From a checkpoint of a small transformer trained on Wikipedia.
Architecture: RMSNorm before each block, rotary positions, untied embeddings.
MLP neurons of a small language model. Each row is named by its layer, matrix (up: input weights) and neuron, and shows model dimensions 32-159. Each number is 200 + 20 x the weight over its row's rms, rounded and kept within 0 to 999.
Before each neuron's rows, "fires in" lists the words (lower case) most often at its 100 highest values on Wikipedia text that the model never trained on; "fires on" lists the tokens most often at its 100 highest values on Wikipedia text that the model never trained on.

fires in: "to", "was", "of", "twenty"
fires on: " to", "y", " was", " of"
L5.up13,172,198,192,193,202,202,200,157,226,196,188,202,198,178,201,216,200,178,208,161,207,200,160,206,173,211,201,194,176,202,239,223,175,222,191,207,183,208,200,230,205,196,225,194,225,235,220,199,189,216,204,193,209,208,183,193,191,222,168,213,255,176,206,193,196,185,218,193,204,215,193,195,232,204,207,192,171,200,181,213,205,201,191,237,181,216,201,227,192,205,180,163,181,166,178,223,211,176,203,193,206,178,203,185,189,181,221,211,196,166,231,192,232,186,203,222,178,201,175,221,227,193,184,215,165,190,207,223

fires in: "on", "between", "from", "via"
fires on: " on", " between", " from", "ia"
L3.up464,207,194,229,207,245,229,206,187,181,209,158,167,192,181,176,154,207,204,194,190,210,188,176,167,194,200,232,197,181,162,188,237,214,207,177,214,203,222,183,227,204,208,200,188,216,193,146,195,182,244,204,208,204,218,200,170,207,184,167,213,202,183,207,211,222,197,186,203,212,207,179,241,197,213,209,197,223,200,224,223,191,201,209,223,177,185,219,212,196,184,187,200,230,187,182,250,180,202,202,166,211,213,190,216,203,193,202,242,206,205,203,229,189,217,217,197,201,185,212,182,205,224,215,224,210,218,189,167

fires in: "from", "september", "ref"
fires on: " from", "f", " September"
L3.up119,230,224,193,245,198,215,220,216,160,260,152,161,205,190,210,167,178,241,198,189,210,187,180,196,208,215,193,202,186,199,204,198,177,216,183,220,184,188,223,187,186,190,157,205,229,168,217,200,186,185,220,162,201,187,179,194,196,214,193,205,210,156,211,185,179,217,193,202,179,194,187,196,197,197,190,185,151,196,235,174,199,148,206,194,211,228,201,210,212,189,211,187,207,171,216,208,201,216,203,198,240,203,168,178,186,221,193,226,191,183,168,178,177,217,223,206,243,184,226,200,190,234,213,208,209,221,217,225

fires in: "a"
fires on: " a", " an"
L3.up326,229,232,192,232,203,243,193,207,216,198,205,200,185,198,196,214,161,194,218,202,178,225,196,165,229,195,203,216,228,201,206,160,190,191,167,178,199,218,195,195,209,219,182,180,216,194,192,184,175,194,187,181,175,190,214,201,200,174,185,168,199,220,228,175,205,206,215,198,169,197,192,186,258,238,198,242,209,226,193,190,209,219,178,211,172,215,210,209,215,230,214,184,219,260,192,210,194,222,216,223,165,183,193,199,194,218,173,181,226,188,202,212,193,221,234,181,199,165,198,180,195,179,209,213,167,209,191,202

fires in: "for", "and", "as", "album"
fires on: " for", " and", " f", " sh", " as", " al"
L5.up367,212,197,200,221,206,207,170,224,208,207,199,154,222,230,191,198,160,234,211,216,189,183,181,209,213,242,206,218,199,214,203,203,193,232,201,189,192,180,225,180,215,169,169,224,244,206,208,193,192,220,186,231,192,203,178,174,179,191,215,173,232,191,217,217,166,240,213,210,198,175,172,194,181,221,189,217,209,181,208,245,216,184,232,191,197,198,201,231,183,214,194,185,191,174,185,207,168,243,198,194,199,190,240,201,240,200,225,199,190,192,180,199,203,165,200,212,222,195,165,219,199,205,230,194,213,203,212,177

fires in: "is", "was", "as", "inspired"
fires on: " was", " is", "s", " as"
L5.up711,197,183,223,247,215,187,197,217,205,187,187,226,193,219,189,196,169,199,212,190,204,177,203,201,215,208,176,186,223,181,219,208,170,231,224,208,200,193,225,160,211,187,198,201,139,208,196,189,204,202,191,205,217,186,199,188,205,177,227,171,193,200,218,215,182,214,194,229,208,196,187,184,208,206,206,212,218,205,157,144,223,191,164,195,182,199,219,208,185,185,219,203,209,165,215,208,210,183,207,200,199,193,156,163,196,237,206,176,231,189,196,194,218,219,216,203,240,179,175,150,202,232,202,204,161,221,189,200

fires in: "women", "woman", "round", "run"
fires on: "om", " r", " ind"
L3.up329,227,180,196,156,221,193,199,187,184,170,220,186,201,206,212,261,170,185,209,204,240,214,198,226,183,207,191,222,202,200,163,190,192,192,187,198,186,210,199,220,217,182,187,225,261,212,238,215,241,221,202,201,202,211,210,175,208,188,213,208,217,193,190,210,206,180,180,203,209,196,205,201,201,197,223,210,184,235,167,210,199,207,197,237,218,206,174,198,179,200,232,181,219,174,193,210,191,212,181,233,233,161,167,195,187,184,232,183,191,174,160,167,215,177,212,174,184,216,194,200,165,203,214,177,182,221,226,245

fires in: "including", "like", "include", "to", "as", "using"
fires on: "ing", "e", "es", " to", " as", "s"
L3.up65,197,159,216,232,240,187,197,225,210,182,204,214,171,219,221,202,221,189,201,196,198,218,186,211,233,213,196,208,186,199,180,187,201,200,203,203,200,198,220,207,228,209,202,185,159,240,205,200,193,234,203,173,202,224,167,174,219,175,200,186,212,184,253,206,208,173,197,218,201,213,195,204,207,220,209,195,184,226,173,241,213,193,200,212,181,225,211,178,197,214,195,188,215,205,196,204,219,191,219,202,181,210,182,210,199,194,237,220,208,198,181,203,203,172,178,175,199,168,215,194,192,204,214,213,198,200,231,210

fires in: "one", "1", "2", "5", "two"
fires on: "1", "2", " one", "5", "ne", "y"
L5.up128,185,203,237,219,178,208,198,198,203,204,218,152,201,201,216,236,190,202,212,187,199,228,183,223,169,216,212,233,220,179,204,191,221,228,201,184,208,193,224,188,203,211,211,208,205,195,212,198,183,221,180,169,168,200,218,197,218,187,173,198,184,182,185,200,181,187,183,193,181,211,153,205,217,148,180,216,195,204,219,226,177,196,184,205,172,192,179,215,196,216,204,224,210,195,186,223,200,220,201,177,196,208,212,200,188,171,243,210,206,194,191,196,196,204,208,222,197,214,219,218,192,260,221,204,206,197,202,214

fires in: "to"
fires on: " to", "o"
L3.up588,211,207,219,211,226,220,210,173,161,196,228,197,217,239,199,184,213,190,214,222,201,195,201,196,194,223,188,179,193,199,228,233,179,204,202,209,210,212,189,192,167,214,229,191,230,207,165,173,221,190,193,226,166,183,175,166,228,214,186,194,205,208,202,168,177,179,196,204,211,215,181,241,168,210,182,218,183,196,188,186,183,173,211,222,205,192,228,218,198,184,201,223,195,188,185,182,197,236,216,203,215,196,195,156,180,206,163,205,184,231,242,211,174,197,216,216,214,186,211,215,218,208,213,219,197,190,236,196

fires in: "of", "throughout", "that", "to", "for", "often"
fires on: " of", " for", "out", " to", " that", " In"
L3.up304,175,208,230,184,211,204,235,202,196,207,215,207,218,234,221,212,191,205,212,198,179,211,202,203,247,218,180,181,181,186,206,197,191,253,210,190,187,191,209,191,212,214,191,234,204,200,175,196,200,203,197,215,201,179,164,193,200,184,186,226,219,182,173,200,187,173,210,212,196,209,179,191,204,209,167,176,253,212,223,186,191,181,219,214,202,196,206,204,221,203,207,234,207,174,220,187,187,255,185,220,207,172,220,184,219,205,220,170,173,169,203,200,147,221,208,232,213,207,152,185,193,187,204,229,222,194,166,231

fires in: "a", "after", "as", "according"
fires on: " A", " a", "A", "a"
L3.up379,233,186,212,205,190,205,184,187,193,201,176,215,181,195,181,215,199,198,213,201,173,190,197,191,207,168,181,214,206,214,197,218,216,188,173,202,212,177,225,196,226,186,172,222,226,176,220,203,211,209,191,193,207,210,184,192,232,227,186,163,236,225,228,221,156,187,218,185,219,192,186,200,211,173,191,211,210,224,193,191,187,199,191,190,174,204,204,254,210,211,173,204,203,189,190,210,195,209,188,205,167,224,160,157,186,210,202,197,212,185,214,210,196,203,194,178,219,200,158,187,190,160,197,212,206,192,243,175

fires in: "and", "cyl"
fires on: " and", "v", "Y"
L3.up244,217,227,234,200,202,210,218,216,211,216,205,218,209,226,216,211,207,166,162,223,167,225,180,198,182,223,181,218,216,215,239,226,256,214,208,252,194,200,198,249,185,225,202,203,190,188,149,210,215,178,166,202,226,219,176,201,229,186,207,183,198,217,190,205,197,216,234,169,197,244,203,192,194,220,192,226,208,196,199,174,202,209,197,214,231,220,206,228,189,196,178,194,214,199,173,218,184,236,202,225,207,205,226,202,201,188,193,193,198,206,227,231,206,167,191,183,192,184,194,171,194,168,198,196,221,204,198,201

fires in: "and"
fires on: " and"
L3.up44,259,201,228,199,189,178,202,190,177,196,200,204,210,224,204,191,183,194,163,207,210,216,226,188,200,190,198,186,224,192,209,216,200,201,217,229,199,174,178,184,179,190,206,182,214,201,211,189,203,183,213,232,181,169,222,170,238,232,176,224,211,227,186,196,174,202,196,188,185,188,173,218,208,261,201,205,203,204,186,176,208,179,204,228,198,213,207,189,220,210,221,183,195,209,189,186,208,222,188,190,194,204,205,182,249,230,239,178,238,204,222,233,164,196,191,214,220,181,195,173,218,155,221,194,196,221,219,175

fires in: "of", "www", "as", "for", "called", "the"
fires on: " of", "ed", "w", " as", " for", " the"
L3.up543,219,177,194,202,195,194,201,209,221,199,190,187,207,194,175,211,203,217,194,187,177,186,203,205,191,243,206,171,179,218,178,175,221,218,173,193,172,192,224,185,201,176,159,177,218,194,215,217,207,242,209,174,172,199,192,211,162,184,192,205,174,202,208,208,175,202,231,209,228,221,206,195,169,223,186,207,210,195,201,232,197,213,202,195,181,215,182,175,185,193,221,226,185,190,209,191,191,194,217,181,204,170,195,204,190,199,204,193,210,209,188,228,186,212,186,195,200,224,199,214,190,191,211,256,201,186,195,166

fires in: "a", "the"
fires on: " a", " the", " Al", " The"
L3.up657,236,171,191,213,192,197,216,195,176,186,211,192,195,161,236,200,191,187,190,207,203,194,174,173,225,189,210,222,180,222,189,220,218,239,228,217,178,209,158,218,187,191,196,203,213,172,198,220,217,204,210,190,181,198,209,199,239,156,190,175,208,197,229,195,234,207,221,166,192,247,194,222,213,218,210,202,206,176,205,199,215,210,164,256,252,204,224,172,208,183,225,223,190,231,176,232,185,185,207,199,202,208,171,189,196,211,200,239,176,213,192,233,221,232,186,172,211,199,186,200,176,215,227,206,211,216,187,206

fires in: "to", "not", "effectively"
fires on: " to", " not", "ely", "ly", "ort"
L3.up461,231,241,153,216,205,180,196,205,227,193,208,185,221,208,188,191,216,152,207,198,209,179,195,191,192,235,185,206,188,169,195,254,188,222,185,199,191,187,204,188,193,207,203,185,202,214,197,204,210,190,200,202,193,184,190,230,210,208,203,169,192,155,221,165,160,189,177,241,190,225,215,203,187,212,198,180,178,210,180,185,189,174,182,200,168,172,207,186,213,212,195,179,194,200,239,202,197,214,189,194,212,175,153,189,173,208,179,199,175,178,243,198,212,187,199,211,197,204,205,193,226,188,250,186,203,193,211,186

fires in: "young", "small", "largest", "large", "younger"
fires on: "g", "all", "ge", "ld", "ong", "ous"
L5.up699,204,207,228,188,180,222,181,201,188,204,225,213,212,185,212,217,228,198,156,206,213,190,187,205,214,224,191,228,211,194,168,196,171,194,193,202,170,188,203,246,195,197,205,172,155,181,232,208,181,203,222,159,186,182,203,203,230,186,203,133,166,181,175,200,197,178,215,196,198,214,235,215,184,192,184,206,231,161,188,178,190,214,207,204,186,249,192,183,196,179,207,216,212,201,214,208,168,216,185,218,230,211,193,244,200,208,204,195,211,202,204,211,227,220,223,205,185,202,212,229,168,187,190,204,213,191,212,180

fires in: "0", "2", "1", "living"
fires on: "0", "2", "1", "ing", "en"
L5.up439,216,175,172,168,213,219,233,215,196,203,205,186,168,212,219,185,195,208,188,147,192,189,227,208,179,199,221,199,239,170,214,210,185,190,226,238,226,179,197,206,215,219,229,220,189,189,212,213,183,229,209,209,221,191,207,217,179,195,214,177,219,193,174,171,223,202,162,215,169,202,164,199,212,175,207,238,188,196,147,186,193,209,190,202,231,217,213,163,222,213,203,227,193,192,179,204,222,199,216,195,202,231,197,200,167,193,194,207,217,206,220,200,216,208,211,225,194,227,220,218,208,220,180,192,180,175,223,199

fires in: "this", "following", "television", "that", "construction"
fires on: "ion", "ing", " this", "ision", "ction", " that"
L5.up214,170,191,197,205,193,221,181,203,181,193,206,205,190,221,204,219,184,197,191,192,186,177,211,223,220,161,200,223,185,215,172,186,197,168,185,208,209,221,225,228,229,206,173,241,186,192,189,188,213,177,195,212,165,220,191,169,205,205,194,174,173,202,191,213,183,209,182,187,189,189,158,232,202,240,207,173,178,217,217,211,206,233,165,180,179,199,224,202,203,171,200,207,177,224,188,188,219,200,228,200,224,189,199,202,184,189,192,205,176,191,191,241,219,227,219,170,204,224,186,206,163,227,253,221,178,211,208,203

fires in: "well", "michael", "washington", "albums", "richard", "region"
fires on: "ich", "g", "ell", " Al", " reg", "ash"
L3.up694,192,220,165,206,199,205,187,191,163,211,209,221,224,210,164,202,168,199,212,186,211,206,196,181,233,255,201,201,194,198,178,200,212,190,189,187,187,186,203,199,196,216,191,218,240,214,198,205,206,199,209,215,228,215,199,252,180,178,180,191,184,184,196,187,213,150,176,217,203,193,201,204,220,200,155,198,214,202,168,210,234,242,200,208,185,222,152,243,211,209,180,211,214,212,183,202,205,202,198,218,203,173,165,185,196,191,168,200,183,191,223,169,203,184,237,218,190,186,213,186,204,202,211,211,198,224,208,198

fires in: "or", "original", "originally", "organization", "the"
fires on: " or", "or", " the"
L5.up441,229,207,203,153,211,221,180,196,193,225,200,193,172,233,208,224,206,205,171,206,173,225,190,188,213,231,218,208,211,182,182,218,181,238,201,228,155,203,180,190,205,207,184,250,213,215,196,192,200,219,226,212,221,169,169,188,211,180,206,201,187,191,235,190,218,211,167,214,191,193,211,204,214,222,153,212,223,198,200,199,220,212,159,211,201,198,213,204,216,202,202,202,208,179,220,220,197,206,174,175,205,199,209,157,176,214,240,230,188,222,214,173,200,176,180,198,222,188,190,218,229,157,204,176,219,191,178,189

fires in: "to", "of", "took"
fires on: " to", " of"
L5.up428,206,180,202,237,204,216,190,170,203,232,228,210,201,222,237,192,229,197,204,185,150,179,222,186,173,197,231,197,158,183,208,206,211,225,205,185,214,223,206,221,176,208,235,197,208,220,188,222,191,227,179,178,209,186,174,200,204,176,215,210,178,209,188,190,219,172,226,235,227,206,185,208,159,216,210,234,185,208,207,196,198,207,211,208,165,198,172,207,221,229,170,220,210,206,213,226,213,219,194,173,208,180,209,193,220,174,203,189,184,185,192,244,191,198,189,226,209,206,214,167,229,190,206,212,200,164,219,210

fires in: "the", "of", "its", "an"
fires on: " the", " of", " its", " an"
L5.up465,214,204,191,152,205,204,246,202,158,226,185,222,174,194,204,198,203,189,187,190,225,195,205,199,177,167,214,216,201,188,171,189,208,204,258,219,185,195,198,219,185,172,187,204,217,212,188,188,184,225,199,189,180,214,218,197,247,177,213,164,215,193,196,216,186,204,203,203,189,218,210,201,207,215,148,192,212,182,180,187,224,239,157,206,170,207,208,175,232,187,207,185,207,218,188,200,231,202,243,216,217,227,171,190,200,205,210,210,204,185,225,226,190,242,168,170,203,180,202,239,211,163,236,201,182,193,180,215

fires in: "or", "and", "for", "washington", "originally"
fires on: " or", " and", "ash", " for", "m", "il"
L3.up428,205,223,209,190,220,215,170,209,193,218,226,188,190,197,220,205,189,188,195,191,179,210,165,207,213,228,197,210,227,209,206,212,197,220,215,190,186,238,218,235,209,207,204,208,209,234,247,199,211,177,198,211,199,186,179,218,206,152,193,220,194,159,224,211,207,192,243,197,226,205,202,211,227,211,234,182,183,208,200,200,219,186,229,223,218,241,184,193,198,198,189,183,200,216,191,219,167,173,186,182,209,187,190,194,218,173,245,194,222,204,199,202,189,188,217,207,215,179,210,188,220,179,226,211,222,220,187,205

fires in: "to", "after", "during", "before", "following", "of"
fires on: " to", " after", " during", "fore", "ing", " of"
L5.up427,186,175,198,231,199,190,243,209,234,217,233,228,154,213,199,202,225,182,181,216,198,205,196,221,178,230,220,185,188,189,206,203,208,205,162,177,172,188,201,233,198,206,170,220,199,226,193,196,187,202,155,206,215,192,229,204,199,225,176,186,207,201,238,191,200,190,212,211,218,230,191,215,193,236,191,185,192,188,142,200,216,205,237,218,171,229,217,186,194,203,206,162,218,171,199,206,195,208,201,156,201,226,205,226,180,242,188,218,157,160,200,192,190,205,220,200,200,227,170,207,191,198,192,210,187,202,241,224

fires in: "and", "public"
fires on: " and", "ublic"
L5.up453,213,217,203,207,166,196,226,217,196,244,232,182,182,194,215,188,171,211,196,176,151,229,221,215,184,195,195,199,199,194,196,233,236,213,211,198,205,207,202,212,216,184,181,201,203,198,170,206,198,189,217,208,172,213,205,241,214,220,207,207,200,185,203,234,162,193,233,206,184,189,161,193,210,228,201,196,190,215,200,168,204,164,189,196,179,163,171,202,206,158,218,176,221,194,183,215,205,221,201,200,190,196,216,179,188,195,225,204,195,184,221,179,194,158,196,198,221,193,258,216,206,178,183,195,198,177,258,165

fires in: "a", "with", "the"
fires on: " a", " with", " the"
L3.up251,190,181,240,198,196,221,190,217,220,162,208,208,197,201,180,162,179,213,175,196,209,199,226,229,207,186,201,235,213,219,193,244,209,216,206,201,168,198,215,193,202,201,187,202,198,176,190,183,175,210,241,158,179,218,149,208,230,213,167,224,186,209,175,185,188,184,201,215,187,212,180,193,210,214,193,241,194,207,236,177,181,198,178,223,193,221,172,205,198,219,198,179,181,210,191,243,168,187,214,220,193,199,192,186,205,201,178,176,221,160,183,213,203,223,221,228,207,199,165,219,192,170,210,215,220,202,192,167

fires in: "was", "as", "became", "appointed", "vice", "becoming"
fires on: " was", " as", "ame", "ted", "ice", "ing"
L3.up374,226,206,196,228,203,204,194,163,187,192,195,201,174,198,209,223,200,173,174,207,205,194,195,203,207,211,198,184,234,163,196,209,198,188,178,200,189,192,199,200,203,194,194,193,178,229,208,198,183,167,223,170,219,187,217,189,234,211,187,214,189,228,182,179,150,241,189,204,217,233,264,224,187,228,201,203,201,176,201,135,212,175,161,240,207,211,210,205,205,178,225,167,235,189,173,215,202,170,178,216,199,199,192,203,216,229,195,197,191,221,215,232,218,193,200,243,229,188,195,194,195,216,186,194,147,211,195,189

fires in: "small", "annual", "first", "original", "largest"
fires on: "ual", "all", " first", " new", "est"
L3.up333,204,208,202,158,223,201,190,212,159,218,176,237,216,232,164,172,205,200,185,190,197,195,192,215,196,205,175,248,195,215,168,199,227,175,174,232,229,166,222,193,174,185,195,207,195,168,200,191,176,218,203,181,202,207,173,196,202,212,199,181,200,201,244,209,194,202,222,225,192,219,187,184,219,201,202,219,210,169,197,189,196,205,165,171,198,188,194,198,218,171,216,219,223,220,215,177,217,188,196,181,205,227,190,189,207,193,203,212,185,204,201,217,217,199,171,180,186,211,198,161,182,205,224,236,175,189,209,186

fires in: "this", "well", "each", "first", "it", "live"
fires on: " this", "ell", "ach", " first", " it", "ive"
L5.up593,190,216,199,210,193,204,189,199,206,127,201,191,189,190,184,207,181,204,177,170,215,169,147,224,188,206,225,237,186,199,229,205,202,197,192,176,197,190,207,210,222,208,175,193,202,232,191,197,209,189,193,175,179,166,172,165,188,232,186,237,197,206,223,167,170,204,208,202,192,206,178,200,190,219,187,188,203,198,209,170,200,192,209,197,225,205,184,178,244,198,189,195,187,203,205,219,208,195,205,209,192,197,235,201,189,183,196,184,203,180,200,194,214,221,210,228,157,231,209,271,229,188,208,209,235,182,200,212

fires in: "that", "president"
fires on: " that", " con", "ident"
L3.up512,195,187,165,198,197,163,228,179,194,207,188,209,225,184,202,213,216,186,197,195,202,213,165,224,209,220,184,194,174,235,200,195,212,263,184,203,181,177,148,193,207,190,198,227,200,226,193,222,186,196,181,178,167,256,176,170,209,207,197,186,171,192,194,222,180,209,203,222,196,236,161,182,166,166,204,187,194,161,200,207,200,213,227,182,193,203,173,197,189,143,194,237,224,191,187,199,195,192,243,224,200,251,229,208,200,172,179,193,212,196,196,186,205,203,220,187,195,240,195,185,214,196,198,205,211,222,184,183

fires in: "that", "same", "took", "each", "this"
fires on: " that", "ame", "ok", "ach", " this"
L3.up653,184,210,208,188,202,207,228,168,190,195,217,199,170,215,249,234,215,201,210,204,214,201,197,208,194,193,196,186,193,204,191,192,167,225,224,173,203,170,196,224,220,207,203,225,199,174,178,153,187,163,191,221,223,206,202,234,237,173,189,211,188,216,187,208,198,159,219,210,179,164,188,194,191,191,196,177,208,212,192,163,215,217,209,210,201,216,186,209,202,189,206,187,210,165,175,203,162,189,210,184,228,173,225,231,200,179,217,173,209,198,207,201,201,186,217,209,201,253,185,181,199,209,199,200,202,246,226,191

fires in: "by", "despite"
fires on: " by", "e", "ite", "ad"
L3.up155,185,190,212,189,168,192,201,184,197,187,197,206,198,220,199,173,216,213,208,179,222,212,191,196,230,215,141,201,187,214,183,195,189,206,242,173,216,238,191,176,212,207,213,206,243,224,211,189,216,194,219,170,204,182,204,197,185,227,177,198,245,204,182,180,199,187,237,220,208,182,191,200,221,184,177,204,218,199,208,215,168,197,243,224,212,192,201,184,250,213,212,198,219,179,171,167,183,175,180,204,209,206,204,222,207,161,177,197,192,176,213,203,193,189,204,194,203,179,217,205,189,191,228,214,234,202,209,223

fires in: "and", "or"
fires on: " and", " or"
L3.up454,231,230,216,216,202,215,153,209,195,202,207,197,221,218,210,150,198,190,195,216,220,205,191,193,214,203,221,242,217,185,207,202,180,252,215,255,184,198,161,208,190,222,229,226,208,224,194,210,195,206,229,206,174,171,209,184,241,204,213,196,183,195,224,192,232,216,202,202,203,210,185,208,210,222,188,226,201,194,183,172,221,165,184,181,215,205,195,185,184,202,190,228,170,194,188,204,216,224,202,202,183,169,204,186,226,204,198,195,192,196,221,193,181,190,204,222,238,192,228,166,213,181,210,186,194,244,181,203

fires in: "because", "although", "is", "was", "event", "that"
fires on: "use", "ough", " was", " is", "im", " ev"
L3.up6,207,179,203,213,228,175,195,196,181,204,200,206,237,215,226,176,184,210,223,231,198,214,220,226,186,198,187,169,137,176,209,188,173,222,220,147,230,209,202,206,202,215,228,194,199,189,228,184,201,178,179,203,200,215,201,226,179,180,206,163,195,223,209,203,192,183,208,148,223,214,191,220,210,206,227,166,227,217,191,175,227,211,194,197,212,161,169,216,226,193,199,226,212,190,206,202,195,185,207,178,193,159,204,189,222,212,180,204,200,213,223,189,192,165,193,175,217,179,189,212,200,215,224,168,152,206,187,195

fires in: "and", "including", "some", "than", "as", "or"
fires on: " and", "ing", "ome", "an", " as", " or"
L3.up525,230,204,217,196,177,204,175,214,189,200,170,173,181,240,181,170,218,184,178,186,222,184,176,238,179,185,233,226,208,207,185,202,214,260,196,209,218,203,188,185,188,177,197,203,198,214,197,189,199,199,199,238,188,178,164,188,224,194,184,202,223,185,204,205,183,215,225,180,207,212,183,221,214,200,202,201,197,163,196,206,208,227,198,201,181,202,184,196,178,160,220,200,199,180,174,226,204,206,158,204,201,184,216,225,162,162,207,197,222,216,189,207,207,192,222,205,180,216,213,205,218,181,221,200,236,211,201,215

fires in: "and", "but", "canadian", "canada", "that", "which"
fires on: " and", " Can", " but", " that", " which", " had"
L3.up672,204,224,148,208,205,199,204,216,216,205,204,184,214,217,161,202,227,233,217,189,196,249,186,208,191,218,229,222,152,221,203,231,182,206,214,179,214,216,183,188,209,191,209,189,217,186,196,206,219,184,197,189,182,219,228,186,215,190,185,229,207,201,220,221,177,196,224,203,176,230,187,202,201,209,200,205,213,210,178,194,205,193,215,217,239,215,188,178,205,210,207,190,203,188,194,205,204,180,215,209,206,199,217,186,185,190,186,210,189,225,172,214,206,189,170,171,200,209,206,195,195,178,209,210,186,224,154,210

fires in: "to", "we", "he", "i", "t", "who"
fires on: "e", " to", " I", " he", "t", "I"
L3.up273,217,225,172,217,183,216,210,190,192,194,222,203,207,198,194,245,214,197,214,222,211,223,191,200,221,224,174,236,177,215,178,246,215,171,186,208,222,200,207,205,210,217,208,214,256,204,199,200,232,208,201,191,169,198,214,207,240,229,173,198,212,198,157,183,210,211,211,197,201,208,222,214,209,228,224,189,227,213,220,209,193,199,174,227,204,213,183,199,161,192,201,206,203,186,202,216,192,210,197,194,234,188,184,189,196,194,201,193,195,179,227,194,160,194,186,178,243,183,217,210,230,184,166,205,230,206,207,205

fires in: "by"
fires on: " by", "ber", "S", "ion", "ud"
L3.up292,202,185,200,242,213,180,176,208,215,196,175,223,212,207,182,155,169,192,194,201,238,158,217,200,177,210,185,181,204,194,188,187,206,216,262,206,194,224,185,179,192,185,197,240,201,179,232,227,169,206,214,203,176,186,200,225,208,224,187,221,209,199,168,194,223,205,216,182,207,225,219,221,190,201,173,201,181,221,194,189,199,180,185,223,208,208,215,206,217,175,196,228,197,209,168,230,202,185,205,203,217,188,181,207,204,194,196,173,198,217,214,217,164,176,211,229,195,177,173,209,222,208,200,233,185,166,164,186

fires in: "while", "this", "what", "white"
fires on: " wh", "h", " Th"
L5.up508,197,229,200,213,206,248,178,183,177,188,209,191,214,200,184,214,200,228,216,250,187,206,186,175,193,236,177,188,175,172,232,172,164,205,227,180,196,230,179,201,197,217,204,196,234,224,247,223,205,168,229,195,209,240,231,203,196,193,215,167,178,214,195,193,194,201,199,221,205,231,203,224,218,200,184,198,233,208,217,232,195,195,185,228,191,193,205,199,208,176,165,208,204,176,198,187,194,193,224,162,191,220,195,201,192,196,197,206,185,174,206,194,190,145,233,141,193,221,221,201,140,199,208,204,221,193,200,202